Weights of a small GPT-style language model, trained from scratch on English Wikipedia.
Size: 16 layers, 2 heads of 128, vocabulary 512.
Architecture: LayerNorm before each block, learned positions, tied embeddings.
Training: a variant of Muon for these matrices, 546M tokens, 4168 steps.
MLP neurons of a small language model. Each row is named by its layer, matrix (up: input weights; down: output weights) and neuron, and shows model dimensions 96-223. Each number is 128 + 24 x the weight over its row's rms, rounded and kept within 0 to 255. Numbers have three digits each.
Before each neuron's rows, "fires before" lists the tokens most often just after its 100 highest values on Wikipedia text that the model never trained on; "fires in" lists the words (lower case) most often at its 100 highest values on Wikipedia text that the model never trained on. A number after a token or word is its count.

fires before: "e" 47, " the" 7, "as" 7, "ly" 7
fires in: "on" 26, "one" 20, "japanese" 11, "season" 8, "only" 7, "time" 6
L10.up942:136115140105123109112152078149138065103166128194139108107169106104137143126120094133134180107123095164113111145091116112148100145101096135088142131103135117141165166158127129133125128108121137201132133122175133132104120123097125114112122163097136150160140108111155118157170109137112122129144119133134173120121115130096136154152116163152084104051119107108120151116130119173143155122119
L10.down942:173143144135173086131128127118133112131113112114091128147151117141103093112159145166094145141138109129135144137166132154102138133061122114150142160158160138093147156119124120171115146147144134107169179131085127164136142140105147128054130154149127129118128096139124096164165155093119093115124144127139161106095118106153124147099094117106106144176098105137100140138138110147069116127134

fires before: "s" 44, "," 12, "-" 6, "." 4
fires in: "years" 40, "year" 17, "yards" 8, "day" 7, "months" 7
L7.up955:133165109144097157098040150134160101146155120157128105108145111132151124115095125150136149056146143115177147136139130151141133135125121121125143122165099133137118136139134130157142153117126132129135141070118143104135093154153134161138118109094157121108113124145129123164140152124131126101135136110175117106096170090134134126154185100137209141142085069146125144142117150088116169129080
L7.down955:138128113114181187119110180136161134117129172134130100139140149136120184115098109125115112130125134104134172145131141085125126100157096116136155174094106096128131092105158109172113170135144111103179167073104156112162163165146153136114137119171109133113159121173117106131106129113139078117104117136125129116117112128145093102111118116143123178144085141150127133125119130095117135130127

fires before: "e" 28, " the" 23, "ant" 6
fires in: "june" 17, "of" 14, "on" 13, "one" 11, "throughout" 5, "significant" 5
L3.up1013:134194103101118101144120121135125113173147142138159137115123118158084151162143109134113138115084115108079108126111150071168144188143122202118157101137086092123120157132137112168167139128134143096137099096117181145126136133152094112142093156130118123118133167116144107124133100131154123137181130106121145118132101169120106135142112122120094121161100130108104137106148150141128149145145
L3.down1013:132071147116126131164177144133174099140094145122099150121110048131146136153120112115102144123169136130101086122119133105128155107112128135107177102145101133140112136139089141125132121123131140078114102138151131152103122116125103101147132129186112140142099132111118116115141102117116127111113135139190103112161134123109154123146103120175107176128140138153165150107161149139107080100108

fires before: "as" 19, "av" 19, "ad" 12, "ist" 8, "igh" 6, "ow" 4
fires in: "has" 19, "have" 13, "had" 12, "history" 7, "having" 6
L6.up352:096129136130132108129117129151152107101139126171149137085109132093142142141135098140158153090129104105087131122091139115081137111097105127145107172176173092164171123160138129097139079152136191143092118128095169154142134116110098123147118138119109133151136135122131106175097062136158134100126074107136146149099178137133125107126110118123125163089145148161124116111099117157155113142103
L6.down352:157128144126073147164105154134178107128147167130158090117126175107168096131124100126100167132144097117129153125076139119143123133120170143145145100144112131131159121115138097135191123125179146118160090127125150164110133125112099169143111089131137142111167159121141124138125133119145104072119108160133124151139152115158098118105095122100074122128132168100128160093133128170165155100109

fires before: "en" 28, "ver" 21, "on" 6, "e" 5
fires in: "between" 22, "however" 21, "written" 4, "washington" 4
L3.up671:115143097108154150129100128190107087121165109139140098103141138082107166102160124162157107141120089135166102157106110127143169148118118168160153102110116148109142119144153125157154169102132142092112164119120142132175104113155110134127134145129158092129127156134122138160141167101148144119144097125130101112149108107144126097175137147149125101074128113150134170117128093126154099133138
L3.down671:134141124143126158137080164121143133107127088128146098136139112102141136102135153127148153136109115137100117133128140103106095107141114077159146165154084168124141130097130105120158133137113145071150128164101144113109113124198136102120125078140120109107159164131140104127142134127147143141101157117141147140156111109100129131119093179106112129108159124136097118135145093120159171148127

fires before: "ed" 33, "or" 19, "y" 7, "an" 6, "\n" 5, " |" 4
fires in: "united" 33, "california" 14, "states" 12, "army" 5, "00" 4, "grumman" 4
L5.up949:147130142132108150108151153176109116101111116096132168089098140123153157160130079112141089148133110132085138127108163113133099121152153146145132128136130110144134135113160203106135116116119162143094159128128105149128125116112104118105175134149155124112140151133129122143174158131126153101157153118112070116105153141138099151127106135062102130135136123152165127128154098147113123143154
L5.down949:192104117145123114132169068118134192095137157121097090152157131152126133147152138066131163127157130136137153105108135130104148123081142120083119132143137126091167116162116122108154101097151088143155138115109130118155097109120142111104106094143086148134195151150097143127120146134138135110110135122122110147096093141168130139104112116157165148167123097113127118148125167109123114083122

fires before: "ow" 36, "ion" 10, "b" 6, "ed" 5
fires in: "following" 26, "election" 11, "followed" 7, "elected" 6, "next" 4
L3.up439:169150112154106147087136117130100140128118128160128135119103154154103084166097143133132122113114146165157103145142147140135132112164129125113138145123093111128074135113113095125121129158111110171138189074105118165134075084133150114173089142147168108083140132095108125136137128123132148129139133132090156112138147106139134115146116127130163110118092135118149114117143116115178091118143
L3.down439:147133129136140144139137133150152130086103148145176097152127169108146092143140110157134106132146135152110122126134138126101145121138150134108140085134095119106150106087125093134168140115088106077141126139141137120144102097110130131142112123105115149147091133164158079152081147109151126141182161120106115126133122148150167118126135121120141101136113133089116129163111124117089122096072

fires before: "en" 28, "ing" 20, "g" 9
fires in: "been" 28, "during" 17, "sometimes" 5, "began" 5, "as" 4
L8.up589:088118118164117120169157140135121138123181149123100112143142117121102165106116128148128078079176092140172130138143125149120119131158161182151125103155097117148093107111163120162139177099134176126132163130112116126122123157110111151104152099137123156165090110108152134119136163123121138135106143165150131127139198144157120139111123106137106137148154108102106081107121129110149135161098
L8.down589:120148102124149094111141147115120123113149151132114116141176130131113110114124102094139097142190086087120129144163124144152131142098143137137173143111162135155124127129123100176123178119126124158159136127140167155094083140131158101134103104113139141111167146124117147133140143121119127151150107104144138129112117145074188111090158099135136117116117084098105089119159136164107111125107

fires before: "e" 14, " that" 10, " the" 10, " to" 7, "ly" 5, " a" 4
fires in: "on" 22, "said" 10, "one" 9, "only" 5, "informed" 4, "decided" 4
L10.up935:104136124094131090108146105141121138116101106148148087110141139137161110136121105153124161156112120114090106158127188098129124128149163068110123180119095141129140110176110140146129129085135156155143111164123157156130104092151124164177112151132158130101122161121127090116089143136156112134130121132121127117102105160081100112144151150128137137132153125119140168136155154166086148125094
L10.down935:150074137140139080109100110129108122120171164162141128146132110141080111086122167152109155112157107177092122158108137131166124156144182111128148144118134154083153143084135114129112127148120149142157126110133135106141157120111108089128142115118095117150129117140189132139128072127100121163124172115125089099077110084154153098140154102137115117118139143145131170146146136105112121143125

fires before: "e" 22, " be" 18, "ing" 8, " s" 7, " a" 4
fires in: "have" 39, "had" 20, "has" 16, "having" 7, "also" 7
L7.up875:093102162076081122134096127099122119147175122126115131126152117124129097182098127150132098119129105142105126134082125114148080103137112119144121117130134116145132111117081164083141161143127142157118126078157121138120088107121129116112121117160121137138149136130151113137129138132126149183154108156120146095129162102130130168061133144126116138148097115127138082139166153109092149149151
L7.down875:094062148117095130128113157081152133145109119131161112149102113119116115149148122141134143142109110142083120138082136134160106124124103117140145146125160123093164135119100131108153152178165098145155123125108123168128137163117144109115160111115142128192146128125122094122116106131117085154136108157114128134126096098143121123110125147138133148134120152178136130164123129100154106171134

fires before: "l" 28, "s" 27, "ong" 6, "b" 6, "th" 6, "le" 4
fires in: "also" 26, "all" 14, "along" 6, "allowed" 5, "album" 5, "allows" 4
L5.up485:121117083128134126077110119135147121103145119150154149098114138123110103137105095116146178149124147103082131129120129113124126104105190115096121119127120140198118128130187146129148135136089121109112099109139146146170073144115135140121157128099106134170119164136129137138133136116103143134109098152151127130161094067121123150103082139179153090149111152148125093119192128151132125103076
L5.down485:139108115161090123135124119128180092112093127125151143109138143132102123162144083097101163167143129115149142102120146122170148093071168140110110149167185126145161135158143129145105116150135128132126096154171153138131128151110133103129140084160180119155139133171120118139153165126100161096108121107125129132103118104123145114111078168134133138093174134106093137123165135156179129123103